From a checkpoint of a small transformer trained on Wikipedia.
Size: 12 layers, width 256, 4 heads of 64, MLP 2048 tanh GELU, vocabulary 5118, 17.3M parameters.
Architecture: LayerNorm before each block, learned positions, biases on query, key and value, tied embeddings.
Training: a variant of Muon for these matrices, 879M tokens, 3354 steps.
MLP neurons of a small language model. Each row is named by its layer, matrix (up: input weights) and neuron, and shows model dimensions 48-143. Each number is 128 + 24 x the weight over its row's rms, rounded and kept within 0 to 255.
After each neuron's rows, "fires on" lists the tokens most often at its 100 highest values on Wikipedia text that the model never trained on. A number after a token or word is its count.

L4.up348 [ 84 160 120 129 169 149 110 116 144 156 151 134 129 133 128 119  95 100 125 110 135 142 121 147 158 107 119 122 127 130  98 191 103 186 163 134 144 117 131  96  92 172 154 150 156 173  93 138 117 138  59 151  73 148 128  67 181 132 129 114 159 148 171 164 124 116 154 117 146 117 141 122 141 112 137 157 134 154 156 113 138 137 112 115 133 102 137 119 137  76  94  83 140  99  90 115]
fires on: "z" 33, "ł" 8, "ad" 8, " code" 6, "g" 6

L4.up745 [112 139 111 141 143 166 130 154 107 157 118 162 136 123 141  98  81 130 126 138 116 150 108 115 113  96 174 138  94 128 124 112 114 151 173 130 149 137 145 115 112 123 136 162 121 132 125  75 133 156  97 115  79 101 109 127 111  85 157 118  77 163 120 119 120 139 131 127  97 127 112 132  86 142  58 104 131  89 173 127  55 100 160 142  91 101 130 137  86  89 127 121 132 133 100 143]
fires on: " acc" 19, " cons" 19, " inc" 14, " conc" 5, " | " 5

L4.up16 [136 137  97 113  99 117 159 123 124 150 140 175  67 166 121 122 160 105 159 116  91  89 181 111 123 150 154 135  98  92 139 109 107 115 120 114 119 172 109 114 101 137 109 159 171 141 149 153 110  96 111 107 124 151 129 162 117 107 131 116 189 107 145 125 120 112 103 125 125 116 119 104 129 175  60 141 119 130 118 173 122 128  89 153 141 159 108 170 133  97 120 131  95 114 156 143]
fires on: " sp" 12, " s" 11, "qu" 10, "s" 9, "ld" 5, "ts" 5

L4.up924 [140  98  99 129  79 121  42  96 100 162 136 125 131 139 142 120 118 142 119 154  96 129 135 136 100  69 147 132 171 117 112 128 129 113 100 120 131 143 126 144  84 135 144 140 138 134 122 124 116 153 132  93 130  90 101 130 139 105 122 167 158 127 166 139 154 138 108 156 125 111 117 169 116 145  98 130 117 129 108  98  92 120 148 154 137 116 150 143 155 123 119 124 140 130 143 131]
fires on: " w" 23, " t" 18, " p" 18, " st" 12, "′" 5

L4.up510 [122 169 106 140 130 144 124 130 117 156 116 121 151 130 140 121  79 122 165 157 116 107 166 159 146 151 169 124 109 135 161 141 134 115 153  69 136 146 109 176 126 118 149 151 121 100  95 110 116 144  99 122 162 122 129  93 102  59 131  64 130 152 148 122 116 108 104 166 134  84 137 108 148 164 163 126 104 151 123 122 128 120 167 149 123 125 107 120 102 110 124 140 149 105 125 135]
fires on: "le" 22, "ch" 21, " land" 7, "our" 6, "ace" 4

L4.up1942 [181 129 144 139 131 161  98 144 150 116 121 163 129 130 129  75 115 184 108 136 137 100 142 129 126 136 121 137 120 126 130 156 114  95 150  92 136 108 141 102 133 130 121 152 150 117 172 150 141 131 128  97 101 138 130 149 100 113 151 124 149 129 122 144 169 159 107 154 108 117 113 178 102 120  91  89 108 117 193 127 110 151 138 123 138 127 132 115 129 110 126 110 120 133 136  98]
fires on: " and " 15, " p" 11, " (" 8, " sw" 7, " from " 6, "w" 5

L4.up652 [154 125 153 127 175 197 141 162 107 141 120 111 133 145  78 122 143  87 127 139 137 133 109 165 115  87 128 162 147  92 105 130 105  94  90 136 119 108 125 139  98 118 142 121 126 164 158 121 149 137 166 140 145 119 145 111 168 172 119 128 157 129  83 101 116  86  98 131 123 154 114 122 129 142 117 110 138  93 143 112  61 151 126 139 150 156 158 135  89 133 126 131 107 168 170  99]
fires on: "y" 14, " but" 13, " and" 10, "ed and" 8, " But" 7, "ed" 5

L4.up588 [158  97 109 141 103 200 155 109 114 129 115 119 137 134 111 123  91 130 175 120 155 145 164 129 114 179 132 128 110 144 121 105 129 119  95 117  92 119 130 122 147 102 151 100  96 144 124 167 144 110 142 130 131  99 124 141 148 152  70  60 142 154 124 117 121 157 137 142 113 114  98 126 125 153  97 146 124 125 147 134 117 147 126 110 131 142 143 123 119 103 141 155  85 192 139 138]
fires on: " p" 44, ", " 6, "s," 5, "s" 4

L7.up1214 [170 137  93  96 147 167 108 103 139 119 126 111 131 100 175 168 105 106  95  90  98 153 125 144 165 114 110  98 139 106 141 106 189 152 146 120 129  95 121 131 159 139 122  87 131 141 121 118 107 126 135 119 135 133 125 136 116  77 143 122 122  97 118 129 127 164 135 140 118 103 113  94  88  95  94 136  78 123 108 119 128 161  96 184 138 123 113 129  86 196 140  69 148 159 110 125]
fires on: "–" 56, "-" 6, "and" 5, "f" 5

L4.up68 [143 149 109 183 133 114  97 126 114 106  80 100 128 128 179 127 156 136 126 111 160 158 165 141 115  91 147 127 185 144 153 145 111 112  86  97 109 106 130  97 113 139 124 140 151 132 141 134 139 120 135 146 118 131 126 150 128  95 123 134  66 140 134 115 109 125 115 153 151 124 101 191 126 118 149 135 132 155 184 126 139  93 189 110 109 170 105 109  84 112 130  99  93 152 108 103]
fires on: " and" 42, " or" 20, "est" 9

L4.up581 [145 113 141  82 133 118 115 127  99 100 127 136 112 127 124 113 122  93 112 118 131 148 133 163 141 120 140  97 116 132 145 109 140  93 124  93 130 101 130 128 145 143 112 128 123 118 112 164 117 114 110 133 140  62 104 111 104 147 172 138 120 176 128 139  90 121 102 126 130 122 138 152 125 114 148 146 130 140 141 119 112 135 157 129 100 141  86 120  95 127 131  93 151 134 121 110]
fires on: " and" 18, " and " 13, " until" 12, "ween" 7, "ing" 5, " very" 5

L7.up1091 [139 120 121  98 106 131 151 125 148  83 141 129 143 130 115 124 141 126  91 124 123 130 113 112 109 105 102 151 134  98 108 149 134 124  85 106 125 126 146 127 124  89 182 123 124 122 144 145 137 144  81 127 129 156 154 122 114 157 100 122 131 137 126 107 154 126 125 163 187 179 129 112 138 112 112 113 102 138 154 115  93 171 103 136 112 142 126 127 157 116 139 128 141 125 127  84]
fires on: " al" 50, " Al" 12, " bel" 9, " ro" 8, "al" 5

L4.up1675 [124 155 125 140 133 130 173  74 143 140 121 120 140 100 131  86 152 104 100  54 121  72 128 154 125 135 121 101 100 156 103 195 142 104 157 143 107 155 102 105 152 105 161 120 143 133 153 116 172 136 156  91 117  98  96 180 139 132 108 141 148 124 103 134 103 101  96  75 125 100 160 105 138 135 131 134 122 102 108 118  63 116 131 150 138 112 119 139 130 125 119 129 121  99 117 130]
fires on: " sp" 30, "az" 16, "os" 14, "ts" 10, "ro" 7

L4.up936 [167 135 134 121 161  95 118 139 152  94 120  94 113 141 166  76 125 125 143 110  99 118 131 153 120 154 148 146 138 120 192 118 138 112 125 154  97 125 130 127 129 112 131 148 151 196 123 172 109 164 135  66 182 115 130 127 134 131 117 107 107 137 148 170 139 112 147 127 123 165 120 171 120  95 135 107 101 133 132 154 136 165 106 127 119 124 123 174 124 161  76 155  92 106 129 147]
fires on: "th" 17, "st" 11, " September " 10, "ald" 9, "nd" 6, " July " 6

L7.up2040 [180 173 159 121 146 144 163 151 101 180 112 113 110 110 125 127  87  85 125 129 147 122 102 129 143 133 112 156  92 104 144 153 138  97 157 162 141 131 102  98 111 153 116 138 117 111 135 112 138 162 101 121  80 132 103  98  89 122 119  95 158 139  99 125  99 118 121 135 123 130 181 157 107  83  91  82 115 129 119 162 131 139 155 119 122 138 136  88 135 140 159 149 138 145 145 129]
fires on: " with" 20, " l" 12, " th" 10, " to" 6, " episodes" 4

L4.up1710 [ 79 107 134 139 129 123 125 107 126  63 138 119 138 122 116 131 114 121  78 147 137 116 168 112 127 124 117 111 136 117 149 150 120 136 121 126 113 130  92 140 124 122 178 173 146 131 127 116 147 170 131 133 126 137 142 117 152 145  90  65  87 111 154  90 157 130 119 180 124 112 145 115 146 132 178 120 123 132  80 131 141 146 150 135 122 141 141 130 142 134 158 122 123 121 162 144]
fires on: "." 12, "es" 9, "ies" 8, "ack" 8, "e" 7, "ie" 6

L7.up863 [113 105 126 168 117  89 115 189 131 145 140 120 128 142 130 103 130 113 108 115  95 118 190 128 147 145 103 133 134 180 134 130 150 157 112  98 172 140 134 149 120 136 136 115 144 119 136 159  83 148 133 143 116 127 113 110 115 161 162 102 138 136 119 143 121 149 101 114 145 157 101 135 115  86 117 169 119 153 132  83  91 126 108 133 119 163 176 138  99 146 104  84 134 128 151 135]
fires on: "v" 28, "=" 15, " n" 7, "iv" 4, " | D" 4

L4.up1878 [172 152 158 120 104 115 142 145 139 118 118  89  96 143  92 105 170 120 159 111 104 102 117 156 124 152 153  87 141 115 146 120 130 137  97 142 114  72 144 149 106 143 131 111 133 118 115  99 136 116 145  67 127 139 128 127 148 116 136 102  71 150 102  95 134 147 146 145 155 127 120 127  99 155 126 116 103 135 127 114  94 117 138 137 128 108 150 108 117 136 134 113 125 115 124 143]
fires on: "v" 28, "ell" 13, " Play" 8, " reg" 7, "all" 6

L4.up1177 [129 118 141 139 145 141 203 125  96 150 120 164 106 146 123 159 107 111 146 152 141 125 131 116 151 139 116 128 141 141 110 122 132 124 146 144 101 144 159 103  88 108 151 160 165 113 113 143 100  69 143 185 101 130 143 125 115 110 143 109 140 157 118  98 107 106 108 125 177 108 151 161 128 115 132 177 101 123 107 138 131 126 100 135 100 138 115 107 121 121 138 100 116 136 142  59]
fires on: " on the" 19, " on" 18, " rec" 14, "." 11, " Play" 4

L7.up484 [136 174 158 136 130  83  99 106 108 135 101 104  40 162 127 161 134  79 111 171 113  94 108 144 136 151 158 129 145 146 135  95  90 116 137 158  85 147 116 135 171 122 170 127 147 140 109 134 115 135 143 113 144 103 166 171 111 109 185 122 170 150 123 117 118  98 120  93 148 130 131 147 122 106 142 134 101 126 133 137 168 137 142 117 134 132 125 102 152 101 135 172 120 133 127 122]
fires on: "–" 55, " and" 8, "ot" 4, "ins" 4

L7.up570 [ 76 128 159 110 132 117 107 117 140 114 159 135 121 175 154 101 113 150 108 151 128 149 117 125 110 205 164 112 120 140 120 142 151 156 146  98  95 140  90 137 121 121 110 144 135 110 142 144 100  69 127 119 124 158 137 160 123 164 114 148 156 142 110 108 136  83 171 155 142 143 188 122 117 127 119 147  94 159 129 137 103 177 143 120 128 160 120 125  95 129 129 132  86  90 155 149]
fires on: "re" 31, "in" 9, " le" 8, "-" 6, "le" 4

L4.up701 [137 118 107 114 136 137  93 106 145 113 140 129 105 139  87 147 134 121 102  91  63 135 170 122 165 133  81 145 113 135 120 152 116 120 101 152 127 154 117 187 112  92  92 150 158 111 177 114 142 151 156 115 131 118 100 121 132 150  83 108 146 148 101  95 104 148 140 121 108 120 130 167 122 113 174 111 130  87 147 112 164  70 131 110 145 135 136 102  88 157 102  98  86 150 159  92]
fires on: " p" 49, " per" 11, "06" 6

L4.up686 [ 80 117 135 111  82 148  50 127 123 137 126 136 129 130 107  71 113 113 107 122 137 103 110 146 118 145 142 121  98 114 125 134 107 100 119 108 143 154 136 137 140 170 119  69 173  98  77 122 144 162 102 144 143 149 143  80 103 147 136 157 147 110  66 158 142 133 106 176 134 117 128  89 141  90 116 144 135 139 118 109  94 121 139 113  88 111 120 132 141 166 112 163 138 128 165 148]
fires on: "th" 35, "r" 34, "s" 5

L4.up1266 [130 137 118  88 133  87  72 162  90 139 128 118 115 129 118 106 121 131 128 114 149 118 140 128 107 145 110 107 147 143 148 136 120 132 123 129 124 104 152  73 126  93 161 169 118 132 128 144 147 132  98 129 110 141 118 178 155 119 113 109 138 144 117 124  84 125 117 154 140 133 156 117  95 100 175 145 106 109 106  99 161 139 142 128 124 101 130 114 148 122 133 102 148  97 121 125]
fires on: " '" 30, " De" 16, " di" 4, "-" 4, "]" 4, "-e" 4

L7.up1017 [114 109 147 110 174 133 154  83 151 149 146 109 125 211  93 144 134 132 127 136 116 134  86  92 134 123 177 119 155 109 149 142 151 123 108 121 138 104 158 112  89 162 147 147  80 129 132 129 140 143 126 127 158 156  79 128 121 102 142  97 123 162 153  78 114 134 100 114 156 115 162 128 102 119  88  89 142 144 117 102 122  80 135 153 137 109 143 117  82 117 145 128 115 136 178 138]
fires on: " g" 23, " surr" 13, " Gu" 11, "1" 8, " w" 7, " Gr" 5

L7.up485 [102 169 127 162 120 137 137 125 131 100 148 112 102 141 159 143 102  91 136 149 110 140 109 134 137 102 132 144 149 140 144 125  58 123  89 114 154 145 116 119 148 118 116 143 130 146 142  91 160 101 114 152 144 160 106 138 142 118 127  73 130 131 114 171 162 140 136  95 133  98 160 135 114 134 134 125 104 165 158 154 130 159 120 140 105 139 133 137 169 109 136 155 146 157 172 174]
fires on: "l" 16, " col" 12, "el" 11, " El" 8, "hel" 5

L7.up69 [113 198 203 154 108 156 168 137 116  81 142 120 113 134 140 125 105 135 145 129  86 134 153 136 116 124 124 123 118 115 137 125 135 145 131 135 112  92 120  64 149 137 108  88 112 152 106 116 173 111 138 127 142 142 115  86 142 120 144  91  81  85 139 158 133 133 131 154 135 112 141  90  95 158 146 124  96 124 143 138 135  83 129 152  82 128 173 115 111 129 127 105  97  92 120 110]
fires on: "and" 15, "b" 12, "all" 10, "ed" 7, "ph" 4, "ell" 4

L4.up1466 [139 142 113 137 163 149 109 104 160 106 144 114 129 120 105 163  79 161 164 141  86 115 168  93 107 130 135 119  91 112 134 139 168 120 136 112 113 143 121  95  89  96 108 140 132 143 141 154 116  88 140 129 148 121 121 144 195 145 152 140 152 143 152 163  95 135 127 101 137 133  90 122 131 159 132 124 114 147 165 136 130 138 127 143 140 110 158 151 127  97  82  73 152 123 128 139]
fires on: " t" 58, "on" 7, " cross" 5, " tre" 4

L4.up335 [109 151 123 116 124 142 140 138 136 139 115 165 146 161 121  82 144 138 151 129 159 121 110 205 155 151 128 117 143 105 108 134 141 125 126 121 133 132 105 112  93 105 120 139 142 101 111 155 104 136 146 179 141 112 111 113 111  92  90 116  70 122 167 147  96 145 162 125 110 128 110 126 152 166 143 134 120 157 179 136 153  92 134 108  75 170 131 123 168  92 142 131 148 122 143  82]
fires on: " |" 43, ") |" 5, "% |" 5, "est" 4, " |  |" 4

L7.up1822 [127 114 181 104 132 132 129 113 115 160 142  99 137 125  93 142 168 107 149 117 145 112 146 120 136 129  92 149 160 119 105 136 174 109 156 127 154 130 160 105 130 143 135 146  69 158 140 125 140  48 135 141 118 131 139 146 178 160 144 101 144  88 132  98 140 111 135  91 132 104 168 122 107 148 128 114 149 108 126 114  97  83 141 144 169 147 104 116 111 121 157 121 133  93 130 104]
fires on: "y" 20, " on" 20, " On" 11, "un" 4

L7.up345 [112 128  80 155 104 141 143 120 128 131 103 160 130 128 151 148 127  97 135  98 126  73 140 104 136 145 131 124 120 150 133 141 137  87 140 176 159 150 134 135 158 125 141 126 151 145  74 131 143 154 113 112  87 160 119 144 121 161 134 141 145 124 131 182 112 123 134 169 182  88 179 140 105  94 139 119 119 162  91 127 105 122 120 122 167 143 111 156 127 146  97 139 100 138  87 122]
fires on: "al" 19, "th" 11, "er" 6, "y" 6, "est" 5, "ed" 5

L7.up614 [128 126  62 140 158 159 135 129 123  97 139 139 173  89 104 113 161 104 123 157 141 109 149 143 136 154  89 127 152 114 117  93 130  92 132 134 125 149 119 105 132 160 132 157 129  80 134 113 114 106 104 168 101 126 131  84 110 139 108 133 168 126 108 124 144 116 102 118 115 123 153 170 104 133 120 121 154 159 122 129 103 134 157 138  95 120 137 167 178 185 130 117 143 159 130 113]
fires on: " S" 58, " P" 13, " N" 8, ", S" 6, " R" 6

L4.up760 [143 116 155 150 136 113 155 116 140 137 163 137 173 110 155  99 135 114  75 133 108 132 134 120 147 136 135  97 167 135  95 156 130 155  97 180 111 162  70  86 124 146 125 126 136 101 127 122 187 119 163 115 125 185 131  89 136 149  90 134 132 154 108 147 134  95 115 130 129  82 137 101 132 154 109 116  66  94 157 149  97 123 123 101 156 174 194  83 154 122 135 113 138  78 140 139]
fires on: "im" 26, "ick" 12, "–" 9, "ry" 6, ", " 6

L4.up343 [157 149  82  80 119 105 135  98 132 104 108 138  98 118 121 155 133  96 146 101  82 138 111  98 137 144 115 122 134 147 146 107 150  96 120 148 151 143 119 112 117  97  70 142 131 112 136 112 162  95 125  91 150 129 100  89 127 133 122  67 138 148 124 154 100 141 159 149 118 142 103 103 112 165 160 109  93  92 120 153 145 117  92 119 123 141 138 118  88 141  99 155  83 124 143 115]
fires on: "and" 28, "ald" 13, "amb" 10, "nd" 7, " And" 4, "all" 4

L4.up85 [109 116  98 167 140 144 113 125 132 124 117 121 129 160 140  89  91 111 116 126  67 139 185 138 106 100 123 107 125 136  98 170 122 129 137 112 119 134 139 102 135  60 160 171 105 161 117 145 127 145 189 133 135 130  86 133 120 132 126 111 152 128 124 103 132 149 123 121  85 142 141 142 124 144 136 111 140 101 112 155 158 138 117 135 142 123  73 110  93 126  99 126 107 122 160 106]
fires on: "-" 23, "S" 22, "–" 8, "C" 4

L4.up24 [157 133 125 104 148 119 155 132 166 141 158 107 112 153 152 122  80 110 109  99  90 108 134 129 103  94 113  87 143 106 136 138 135 138 121 113  96 183 125 115 104 122 133  83 132 153 183 100  93 109 122 148 131  97 139 136 107 121 112 113 144 131  92 171 157 146 128 136 167 144 137 116 104 119 156 128  89 113 122 137  91 176 111 118 146 155 103 100 147 148 139 111 101 127 121 122]
fires on: "==" 29, "ect" 7, " serv" 6, "erv" 4, " to f" 4, " to" 4

L4.up571 [113  87 151 152 113 158 103 139 141 141 121 114 122 106 121 126 122 158 151 129 133 169  87 169 141 129 113 108  91 109 142 143 148 126 151 140 119 128 121 124 111 111 128 122  92 134 171  68 183 171 159 133 181  90 148 106 139 141 118 109 159 127 148 117 136 117 136  75 130 108 132 161 109  74 133 113 138 158 135 127 123  91 118 140 126 122 155 130 130 117 106 117 113 161 130 126]
fires on: "/" 18, " cover" 12, "le" 8, "it" 8, " represent" 4

L4.up1096 [122  88 164 147 140 158 135 106 115 152  98 106 150  97 101 117 125 103 158 149 145  99 102 106 173 109 163 106 120 113 145  89 139 158 128  76 145 157 147 111 115 146 129 131 122 116  96  99 125  85 173  83 144 103  96 156 160  87 124 151  96 100 125 130 129 115  89 158 137 145 157 105 154  87 124 126 138  84 137 134 150  93 114  81 143  66 121 165  98 110 172 144 161 154 104 134]
fires on: " it" 15, " ev" 12, " occ" 11, " ex" 10, " fact" 8, " us" 6

L4.up463 [160 147 115 148 115 106 104 122 106 155 133 110 155 134  94 124 104 167 144 123 127 142 117 149 129 164 136  97 134 147 119 123 159 106 162 132 146 125 148 119 106 130 110 138 123 126 143 104 145 141 143  92 112 107 168 134 157  94 140 120 134 132 174 126  85 171 142  79 128 133 166 167  96 140 129 157 140 114 119 128  96 128 160 158  63 180 151 106  57 116 139 142  98  80  95 139]
fires on: "l" 14, " to" 14, " for" 14, " on" 12

L4.up1317 [113 127 115 128  81 130 110 150  87 121  93 131 168 137 119 157  91 103 154 134  93 135 111 143 157 127 152 156 127 154 107  99 163 109 112 134 101 134 127 133 161 128 113 204 147 155 125 136  76 149 114 125 142 139 135 186 145 149  88 141 124 141 101 111 170  71 121  87 113  89 104 165 150  97 164  96 187 128 127 124 134  83 124  79 133 169 110 139 149 121 124 100 148 156 171 121]
fires on: "′" 25, "°" 9, " design" 7, " married" 6, "ER" 6

L7.up1866 [104 133 132 125 162 148 145 167  94 117 132  67 140 133 153 118  97 144 137 150 148 118 167 122 112 106 137 126 176 101 138 134 106 147 141 132 155 163 128  64 161  98 130 101 109 117 119  97 163 113 132 123 113 101  95 152 139 120 128 143 117 154 169 125 125 154 127 117  85 101 116  91 106  96 106 128  74 134  99 122 133 168 115 124 148 120 154 136 100 166 163  98 137 119 139 114]
fires on: " W" 20, "w" 12, " w" 11, "–" 8, "W" 8, "- W" 7

L7.up1145 [129 137 124 117 124 131 116 119  66 125 138 133 108 158 104 117 112 117 113 106 116 130 113 128 150 159 104 104 119 147  78 154 139 128 127 106 112  76  80 132  94 118 143 193 119 131 130 142 100 168 121 146 163 184 137  99 114  99 152  78 111 139 155  85 146 108 135 126 160 160 126 140 160 142 110 134  89 140 144 119 161 134 142  95 148 138 132 131  91 148 148 175 108  55 148 107]
fires on: "l" 33, "n" 19, "ch" 14, "le" 7, "st" 4

L4.up274 [158 154 179 110 102 152 130 111 115 125 134 152 113 122 138 172 115  99 112 116 121  92 122 142 138 135 126 120  83 144 122  99 162 112 106  71 153  89 122 140 179 145 139 128 130 169 100 123 139 121 132 133 101 118 145 115 148 143 181 113  97 125 147 175 110 119 159  86 144 145 153 124  96 171  89 162 131 141 142  99 115 160 163 120  98 119 137 126 143 112 105 106 157 131 169  81]
fires on: "==" 19, " ==" 12, " gradu" 11, " career==" 7, "ated" 7, " from" 6

L7.up1740 [148 137 137 149 128 144 131 112 132 115 119 103 136 119 162  77 116 114  76 116 156 135  99  94 100  90 130  83 139 129  77 157  98 126 112  99 132  99 134  88 124 115 128  94 116 147 131  96 140 156 148  98 146 134 151 128 141 121 154  95 161  86 148 126 113 162 120 113 145 137 136  88 116 117 106 132 135 110 151  97  86  91  79 150 103 144 160 142 126 132 176 140 120 139 145  83]
fires on: " N" 17, "n" 12, "N" 12, " n" 10, " ab" 9, " (N" 8

L4.up1804 [154 122 141 148  93 118 128 129 121 149 104 164  75 126 130 118 113 197 120 176 124 144 130 104 117 142 127  90 117  79 132 137 111 134 125 174 124 137 139 150 142 138 118 127 148 119 154 124 122 138 107  96 111 109 107 135  86 112  85 101  62 110 129 159 187 149 146 141 152 120 102 173 115 122 134 151 125 183 122 167  64  70 138  84 142 126 123 111 119 126 157 147 121 120 135 142]
fires on: " b" 65, " co" 12, " town" 7, " w" 4

L4.up1876 [126 145 122 155 124 132 151 102  76 136 110  80 121 147 132 123 131 109 115 130 136 125 105  74 105 114 139 102 146 126 114 140 117 111 118 101 117 107 108 128 113 137 118 103 160 165  71  82 143 132 159 125 112 123  94 151 158 146 122 133 116 116 141 133 158 136 110 150 155 138 155 135 135 138 133  74 145 106 200 151 137 121 104 135 129 147 155  91 128 116 133 127 128 119 141 138]
fires on: " sh" 35, "sh" 28, " Sh" 26, "ash" 6

L7.up375 [ 92 147 132  72 127 127 165 166 141 107 112 114 109 110 132 101 155  99 140 116 134  95 101  89  84  95 110 113 116 165 159 116 108 110 141  87 124 148 124 144 119 155 109 141 144 125 147 156 184 123 140 134 131 137 142 122 144 142 100 136 142 137 171 134 105 105 129 116 139 149 172 156 147 162 113 114 151  84 145 151 127  96 182 130 109 156 201 118 142 136 176 127 106 149  92 120]
fires on: "ap" 30, "app" 13, "v" 7, "G" 6, " mod" 4

L4.up860 [154 145 107 123 145 154 161 129 132 118  75 171 100 123 106 119 126 114 140 149 123 137 136 123 109 136 147  99 172 160 106 149 170 153 108 123 116 130 107 129  93 115 152 130 150  87 170 153 109 116 112 144 109 124 139 109 101 136 101  98 150 164 128 145 160 149 158 146  99 132 110 168 118 104 143 148 149 109 153 151 138  77 111 123 106 145 152 132 131 157 100 159 136 121 166 155]
fires on: " c" 42, "a" 8, " Port" 5, " fund" 4, "ood" 4

L4.up515 [117 163 123 145 144 137 141 193 135 149 102 145 118 122 139 135 118 122 148  96 153 135 127 125 145 142 122 114 165 111 164 111 109 154 120 103 131 108 132 130 105 134 124 122 130 122 107 117 161 143 127 133 108 104 104 150 124  88 133 111 128 156  99  94 164 181 101 109 108 116 133 118 124 100 153 135 119 135 120 125 149  89 169 125 132 147 123 146 111 157 129 148  91 132 150 142]
fires on: "–" 21, ", and" 20, " and" 13, " (" 7, ", " 6

L4.up907 [131 127 116 130 123 125 122 139  89  76  98 129 145 147 104 127 149 175 192 143 148  92 142 107 144  98 143 116 170 197 149 103 148 137 123 121 102 143 126  95  97 125 111 130  84 114  93  93 110 117 132 113 174 106 149  78 144 120 160 151 143 103 123 132 140 145 129 137 142 129 132 147 109 132 130  92 117  84 130  96 135 132  60 105 137 122 146 113  91 112 143 153 129 132 139 134]
fires on: " rec" 17, " it" 13, " occ" 10, " death" 6, " earl" 5

L7.up1596 [166 116 134  93 122 119 158 145 128 186 151 144 101 136 132  92 114 137  91 144 141 127 146  74  75  72 126 123 119 117 113 159 109 149 139  94 168 117  77 146 153 159  59 149 154 101 133 131 139 133 116 130 145 122 127 138 121 117 163 121 141 125 153 177 148 124  96 172 139 157  90 117 133 105 100  62 164 110 154 125 112 156 123 103 105 130 154 157 118 163 132 102 126 115 156 140]
fires on: " n" 21, "1" 13, " form" 8, "sh" 7, " sh" 7, " comb" 5

L7.up1877 [146 111 108 116 147 107 146 161 154 119 142 138 146 101 161  71 113 106 106 127 109 171 181 148  99 115 157 110 101 134 122 103 127 137 127  86 114 128 128 110 109 115 158 109 149 134 107 134 114  70 109 135 138 118 150 116 129 156 150 102 142 112 133 131 122 125 165 105 142 112 130 139  91 111 123 123 100 151 115  90 122 149 152 164 127 140  98 141 142 122  83 143 116 134 161 136]
fires on: " the" 25, "ing the" 10, " His" 6, " " 5, ", the" 5, " on the" 4

L4.up1003 [106 101 141 107 109 140 159  94 102 141 161 144 144 135 100 140 104 106 104 151 115 101 125 100 130  60 107 136 119 134 142 110 121 116 122 119 157 151 120 125 137 118 145 135 151 154  91 104 129 201 147 125 122  79 136 160 135 139  64  96 155 101  99 149  91 142 156  96 134 119 111 131 122 154 123 143 123 141 106 158 131 146 133 114 143  99 124 120 136 106 141  88 137 121  99  89]
fires on: "et" 19, " top" 12, " ar" 12, " cor" 5, " fac" 5

L4.up884 [100 115 138 145  82 118 131 151 133 158 120 119 110 122 177 145  96  95 113 137 171 147 133 168 146 124 131 112 143 168 129 132 179 129 130 136 137 134 108 121 109  91 133 135 138 149 147 102 135 137 194 151 116 148 117 102 130 146 108  99 166 118 122 117 122 113 114 114 127 150 121 105  81 172 156 124 137 109 117 143  80  88 136  94 125 149 111 166 115 140 143 100 124 115  91 133]
fires on: ", " 49, "″N " 8, " part" 6

L7.up1454 [146 108 128 111 131 129 141  84 124 111 153  91 107 106 158 131 143 128  93 136 115  78  70 137 139 145 130 136 128 122 134 128 126 139  96 126  87 106 140 100 139 157 140 130 138 118  95 140 136 127 142 125 114 140 121 112 122 121  91 148 156 134 145 180 138 184 148 127 154 136 136 139 105  96 139 140 137 134 140 131 136 119 135 133 144  89 104 100 142 159 139  97 104 156 133 107]
fires on: "ar" 23, "–" 20, "y" 8, "al" 6, "-" 6

L4.up112 [123 137 147 125 163 131 124 132  98 162 123 128 131 161 121 117 153 123 136 119  98 119 136 162 117 110 117 123 140 110 148 113 134 102 173 145 123 131 124 105 106 140 124 126 160 162 159 132 156 110 108 151 121 130 132 145 112 136 136 167 181 110 123 147 164 102 128 144 107 104  97 134 112 112 107 168 142 127 142 142 126 158  92 164 116  97 121 162  71 125 130 160 120 108 133 118]
fires on: " con" 24, "ad" 9, " |" 7, " sc" 7, " | Re" 5, "'" 4

L7.up1777 [119  92 149 155 121 163 154 138 132 145  88 120 123 119 107 126 149 114  89 130 129  99 167 129 104 156 131 116 172 116 101 161 143 174 167 104 143 114 147 148 119 166 151 162 148 148 126 128 124  85 130 121 148 139 122 127 110 133 125 119 124 139 107 156 151 175 130 153 141 126 115 136 124 123 137 122 124 134 135 124 158 151 126 128 126 152 126 107 195 135 151  93 146 123 181 140]
fires on: "ie" 26, "e" 7, "ew" 6, "ene" 5, ": " 5, "- • Total: " 4

L7.up572 [ 91 144 140 134  96  94 160 138 163 119  98 145 143 155 155 120 133 133 122 110 115 118 166 136 132 144 118 105  98 133 127 123 163 128 124 111 116 122  91 137  94 161  99 134 152  96 176 123  94 134 117 130 128  86 148 116 134 114 120 104 148 131 131 130 138 125 122 151 135 155 138 117 132 136 119 134 124 128 133 149 157 162 103 104 109 120  87 147 170 126 166 117 134 180 128 117]
fires on: "qu" 19, " ass" 14, "ag" 9, "ff" 7, "g" 7

L4.up426 [114 128 111 143 144 156 128 150 116 104 121  92  69 138 113 132 177 161  94 144 104 123 125  98 111 148 130 157 115 136 104  77 153 154 133 100 111 119 129 143 138 120 144 123 140 105 124  77 134 111 166 114 152 137 144 126 178 100 144 122 140 128 121  87 149 157  94 100 132 132 112 128 123 110 136 139 113 128 134 168 106 176  96  97 129  81 140 150 103 131 121  71 159 152 138 173]
fires on: " V" 18, "^{" 10, "ol" 8, "U" 6, "ul" 5, " Hol" 5